MLP neurons of a small language model. Each row is named by its layer, matrix (up: input weights) and neuron, and shows model dimensions 0-63. Each number is 128 + 24 x the weight over its row's rms, rounded and kept within 0 to 255.
After each neuron's rows, "fires after" lists the tokens most often just before its 100 highest values on Wikipedia text that the model never trained on.

L5.up290 [187 157 130  88 147 112 123  82 126 102 123 130 102 124 133 104 154 117 159 104 133 193 134 126 116 133  74 138 150 158 116  91  83  95 170 108 127 138 150 127 174 128 146 144 103 119 112 133 117 110 123 144 104 127  90 128 133  85 143 120 102 114 109  94]
fires after: ":", "t", "p", " p", " t", " st"

L5.up143 [152 119 146 120 168 120  90 151 137  97 141 119  91 140 104 141  80 148 141 104 125 120 157 158 113 159 181 126  97 134 128 155 143 120 112 122 150  89 135 120 118 174  58 110 115 109 129 127 142 147 138 120 133 113 162 147 133 120 132 145 114 153 153 182]
fires after: " ", " l", "or", "ak", " g"

L5.up354 [114 142 191 115 123 155 127 141 148 133  96 141 123 116 100  89 146 139 143 142 148 133 119 133 142 111 110 106  93 124 102 138 156 133 155 118 155  97  62 149 124 120 152 123  91 126 149 143 137 113  72 156  93 153 117 152 164 140 113 145 142 129 125 135]
fires after: " m", " K", "M", " M", "om", "C"

L6.up518 [173 168 149 152 112 176 132 149 138 159 143 158 102 155 122 129 128 126 129 142 153 114 104 114 137 149 126  98  90 140  96  94 150 141 115 119 106 165  91 135 119 150 133 134 131 177 170 120 124 141 118 102  87 120 111 130 154 126 146 148 109 141  71 131]
fires after: " m", " se", " M", "M", "P", "res"

L6.up625 [118 142 125 111 116 116 109 149 113 137  89 168 142 107 126  85 152 117 117 107 156 154 158 116 109 141 122 130 135 131  98 153 140 102 114 114 119  95 117 122 136 183 133 137  85 127 136 105  89 139 140 144 118 137 163 121 136 128 123 137 101 119 103 133]
fires after: " f", "v", "ar", "p", "t", " per"

L5.up466 [156  82 116 113 137 137 111 138 150 194  96 171 132 113 155 152 149  90 101 109 110 174 124 125 115 156 150 120 148 141  93 136  90 164 162 123 127  92 124  83  89  58  98 134 144 128  99 143 132 105 150 179 185  80 135 126 107  92 110 127 119 165 135 107]
fires after: "-", ".", "a", "u", "'", "or"

L5.up315 [119 135  97 156 138 114 157  56 155 124  78 120 131  98 109  83 110 124 137 140 163  97  87 150 155 130 131 102 130 189 137 151 123 161 149 127 139 114 162 149 150 148 177 135 116 163 129 100 112 106 108 125 113 137 103 118 120  88 115 109  88  74 155  93]
fires after: "p", " p", "c", " te", "ep"

L6.up605 [167 152  99  72 107 140 141 121 101 112 154 155 135 119 134 125 140 128 142 128 131 169 168 138 147 139 134 113 168 114 109 132 110 136 130 134 141 141 122 118 123 160 169 162 101 138 153 100 116 137 157 140 141 157 125 101 156 106 155 144 103 143  69 167]
fires after: " al", " b", " Al", "o", " pro"

L6.up167 [129 119 123  94 131 124 149 151 152 115 119 111 166 131 121 161 111 136 114  82 150 156  97 181 135 141  86 126 143 115 118 125 102 131 155 142 138 108 133  99 142 112 146 103 160 158 175  97 102 118  97  90 155 146 135 123 134 128  99 152  96 115  82 153]
fires after: "in", "n", " comp", "re", "ear", "id"

L5.up748 [159 113 158 120 113 125 141 109  64 159 137 139 154 105 103 111 140 139 123 101 101 165 152 120 137 186 150 103 154 118 160  84  80 141 136 165 142 161 148 138 132 116 172 145 132 117  97 134 157 119 120 121 134 118 124 118 111 131 142 104 110 165 133 117]
fires after: " pro", "d", " O", " in", " D", " De"

L6.up320 [168 133 110 103 131 129  96 133 153 129 128 177 137 132 131  85 118 116 102 132 140 181 113 130  63 124 136 108 147 129 119 163 133 165  91 132  84 148 117  89 116 162 137 155 106 134 122 136 128 111 134 133 155  88 154 132 156 124 127  79 106 127 121 107]
fires after: "ro", " B", " b", " Al", "el"

L6.up528 [132  82 124 110  98 112 117 131 109 124 149 158 125 160 150 171 139 134 142 117 120 160 112 147  86 132 180 133  88 140 138 103 158 127  94 102 109 102 137 105 114 131 106 160  95 112 146  84 169 134 133 126 135 143 138 115 114 103 145 162 143 125 134 138]
fires after: "ri", " I", "h", "y", "ch", "v"

L6.up244 [103 142  79 112 123 111 130  90 121 157 113 147 136 123 101 114  73 129 117 114 140 136 122 160 158 153 157 134 129 147 138 136 125 196 121 153 145 118  77 126 150 149 138 134 139 153 123  75 121 119  91 149 139 103 102  99 115 139 148 146 142 123 115 114]
fires after: " R", " v", "ri", " or", "r", "pl"

L5.up1 [107 125 126 137 104 157 119 161 165 143 111 142 124 117 165  83  85 127 101 130  90 143 152 163 122  96 151 137 149 137 110 172 103 147 112  81 138 124 126 117 114 102 129  98  95  80 136 110 121  73 137 110 123 172 120 120 111 120 121 121 139 103 153 131]
fires after: "y", " B", " h", " b", " t"

L5.up338 [132 102 111 113 127 109 138 129  76 135 176 115 115 148 123 112 112 126 148 116 123 150 123  90 150 178 120 139 104 124 117 164 135 128 135 139 141  88  99 148 174 126 161 139 141 115  89  91 141 105 104 137 168 138  78  97 121 158 160 129 127 148 125 164]
fires after: " al", "us", " Al", "os", "op"

L6.up578 [148 110 115 156 143 105 121 166  96 128 148 139  85 169 133 130 129 153 189 137 133 135 135  97  82 165 115 110 125 135 136 143 106 152 165 144 112 129 170 170 114 137 113 119 144 123 134 135 175 109 108 150 138  80 136  75 102 145 176 161  95 115 155 127]
fires after: " ar", "g", "or", "x", " g", "op"

L6.up727 [143 140 160 172 140 144 118 134 164 114 116 103 104  99 145 159 137 151 126  85 168 141 131 130 109 116 113 130 107 139 149 100 147 171 151 120  94 144  83 170  92 154 125 137 112 140  75 140 109 123 123 145 143  77 167 121 117 133 155 122 117 129 160  95]
fires after: "ab", " p", "m", "e", "ist", "em"

L5.up643 [115 168 127 137 105 115 189 115 105 159 154 144  98 127 102 134 127  99  88 113 109 133 145 108 115 129 210 145 118  90 153 165 145 113  99 170  88 129 136 136 106 157 163 113 130 151 129 138  95 125 160 125 115 150 126 161  97 101 114 143 103  98 129 159]
fires after: " C", "og", " T", "W", " ", " Th"

L6.up574 [128 116 128 130 146  95 115 143 152 119 150 131 150  93  88 102 125 152 153 153 161 113  95 119 146 169 114 126 146 122 117 140 140 123 134 156 138 113  96 152 109 182 137 130 147 148 138 133  84 100 117 169 115 126 157  97 120 144 116 132 139 150 103 134]
fires after: "f", "if", " f", "an", "t", " in"

L5.up218 [ 98 120 181 157 136 132  82 118 113 168  94 100 114 126 144 128 141  98 106 104 119 168 158 144 137 170 102  85 111 134 145 132 134 128 137 145 162 170 129 124 144 125 117 154 108 140 154 124 124 138 138 123 116 104 130 122 112 126 104 118 135  89 103 113]
fires after: " ", "f", "und", " d", "id", "t"

L6.up678 [149 135 110 105 114 105 104 169 142 119 145 108 125 110 165  92 105 115  96 101  99 117 125 157  82 140 145 164 152 134 117 105 135 110 135 168 128 186 143 146 127 153 176 148 117 146 158 123 142 139  95 138  68 127  53 110 137 136 125 141 171 102 129 111]
fires after: " k", "v", "ov", "iss", "z", "ut"

L5.up346 [122 139 140  85 133 131 103 134 120 144 101 124 134 101 106 100  71  85 132 107 122 161 127 114 135 129 146 120 139 119 151  95 101 136 151  85 135  96 131 121 115 100 146 117 106 133 106 165 127 132  94 152 133 106  84 134 110 117 150 124  95 181 131 189]
fires after: ".", "e", " in"

L5.up160 [133 166  97 111 159 148 124 173 142 155 167 106  95 124 127 113 109 123 165 124 104 167 120 123 129 160 118 102 135 104  77 109 152 116 142 115 169 119 133 118 111 124 145 117 111 109 130 143 125 161 130 120 135 166 124 126 151 115  98 160  99 138  72 183]
fires after: " c", "e", " C", " r", " o", " a"

L5.up219 [106 157 124 156 149 114 134 180 135 110 114 129 155  73 122 159 109 166 144 133 153 127 159 148 144 116 105 119 109 106 113 129 179 146 139 135 119 155 126 133 110 107 139 128 103 127 106 125 131 113 105 121 121 111 149 105 115 137 128 141  98 134 139 138]
fires after: "em", "v", "l", "T", "m", "ar"

L5.up425 [ 98  84  88 101 103 138 133 162 103 121 119 100 146 102 161  96 153 126 146  94 143 122 114 119 121 119 131 128 108  98 171 109 156 132 159 138 119 139 150 136 107 134 132  99 106 161 115 126 137  71 160  89 112 103 159  97 123 116 157 121 116 125 154 113]
fires after: "e", "T", " H", " Sh", " b", "k"

L5.up571 [122 124 145 109  93 139 125 127 112 160 113 108 125 121 170  84 114  48 158  79 141 110 123 111 139 139 121 143 141 119 106  96 129 158 115 116 146 116 141 138 116 119 144 109 123 157 119 110 142  83 115  84 130  89 145 130 147  88 139 123 119 106 135 121]
fires after: " b", " as", "e", " Al", " al", " with"

L5.up760 [122 149 136 127 140 115 113 120 126 120 128 117 150 119 126 117 156  67 117 116 140 171 140 117 119 139 158 152  94  96 141 155 140 121 128 129 110 146 145  92 102 125 113 123 144 132 176 111 118 131 127 124 129 137 132 163  99 125 144 137 157 116 126 112]
fires after: " h", "ar", " in", "h", " H"

L6.up495 [111 101 132 131  87 133 123 150 103 188 146 180 149  99 163 147 154 141  90 115 114 125 121 127 126 136 132  96 129 113 137 132  81 118 154 148 180 108 146 123 108 123 153 156  82 138 112 128 115 131 120 156 101 155 164  95  85 144 117 144 119 111  96 151]
fires after: " ", "e", "w", "i", " ab", "a"

L5.up704 [108 160 132 147  97 142 130 147 141  69 126 157 166 133 150 147 139 118  89 146 144 134 107 147  96 145 118 134 105 145 118 140 128 130 122 133 120 115 140 111 108 147  98 110  87 148 142 114 145 133 128 132 145 134 120 117 141 157 121 213 173  95  82 120]
fires after: "iv", "v", "z", "i", "y", "ir"

L5.up628 [124 139 137 116  80 122 136 147 119 147 169  96 146  98  89 131 103 104 114 125 148 124 139 145 131 127 147 128 150 121 124 124 141 137 123 114 158  80 112  81 146  89 134 122 111 136  91 134  97 136 122 178 120  93 148 121 159 120 149 153  96 100 102 135]
fires after: "n", "m", "am", " n", "an", "f"

L5.up222 [ 94 130 116 117 134 113 159 145 131 168  99 158 130 120 107 104 129 134 103 102 132 106 135 142 128 118 174  82 133 146 122 101 154 103 110 122  79 103 159 157 123  79 128 118 151 136 172 151 142 144 124 129  99 117  86  99 127 173 112 145 103 123 113 139]
fires after: " B", " U", " T", " K", " D", " C"

L5.up310 [130 112 150 108  87 140 135 117 123 130 135 129 126 112 133 129 169 137 119 126 131 137 129 121 112 124  85 146 147  90 124 122 129  85 151 100 134 117 123 134 115 111 125 101 154 141 130 157  62 102 129 153  95 171 157 117 114 133 129  84 108 170 124 114]
fires after: "ra", "e", " ar", "ar", " H", "a"

L5.up342 [ 94 137 101 123 152 156 108 115 121 148 118 124 134 134 122 130 148 143 179 121 124 175 132 178 124 110 107 151 118 103 159 113 103 139 129 109  91  79  98 133 104 150 103  97 143 131 124 100 114 107 146 136 116 102  96  72  93 150 119 143 150  70 139 162]
fires after: " R", "r", " se", " r", " or"

L6.up66 [103 132 123 105 120 130  70 139 107 129 143 126 122  96 104  99 109 137 114 120 208 134  91 130 133 152 122 167 123 123 154 148 130 133 115 130 116 149 123 127 175 111 132 100 110 113 118 140 121 129 137 125 140 120 161 103  99 135 109 132  97 131 105  86]
fires after: "9", " or", " Al", "r", "us", " pro"

L5.up12 [137 146 162 136 175 124 115 184 136 128 114 111 123 105  97  86  96 132 144 116 139 141 150  97 139 148 123 114  99  99 127 134 129 134 154 145 120  87  83 131 141 115 138  82 141 131  87 132 143 112 133 112 136  96 181 113 151 112 147 115 146 130 130 175]
fires after: "l", "i", " ", " l", "c", " L"

L6.up690 [172 111 109 154 111 153 133 183 158 105 145 122 112 105 130 128 125 117 116 135 112  76 103 138 125 119 123 125 107  94 157 127 131  87 118 126 129 124  50 159 129 104 144 132 168 121 107 161 132 119  88 101 123 147 138  84 118 111 153 173  87 116 102 168]
fires after: " m", "im", "m", "a", " c", "r"

L5.up104 [129 101 105 132 162 138 147  88 135  90 155 122 138 124 122 109 131  78  69  86 130 122 113 157 164 170 128  94 164 150 149 110  91 143 118 114 168 151 135 143 131 140 146 124 110 109 141 118 126 147 157 125 144 119 155 128 118 132 103 103 138 137 118  78]
fires after: " ", "ang", "g", "ur", " ag", " d"

L6.up476 [134 144 121 148  90 150 153 178 158 136 113 141  89 151 162 125 110  79 190 142 131  89 132  87 134 119 137 150 107  98 105 130 172 143  84 131 133 149 106 140 117 110 111 129 143 106 122 107 135 147  92 102 111 124 152 125  80 101 164 154 148 136 115 100]
fires after: " as", " c", "c", " at", "a", " A"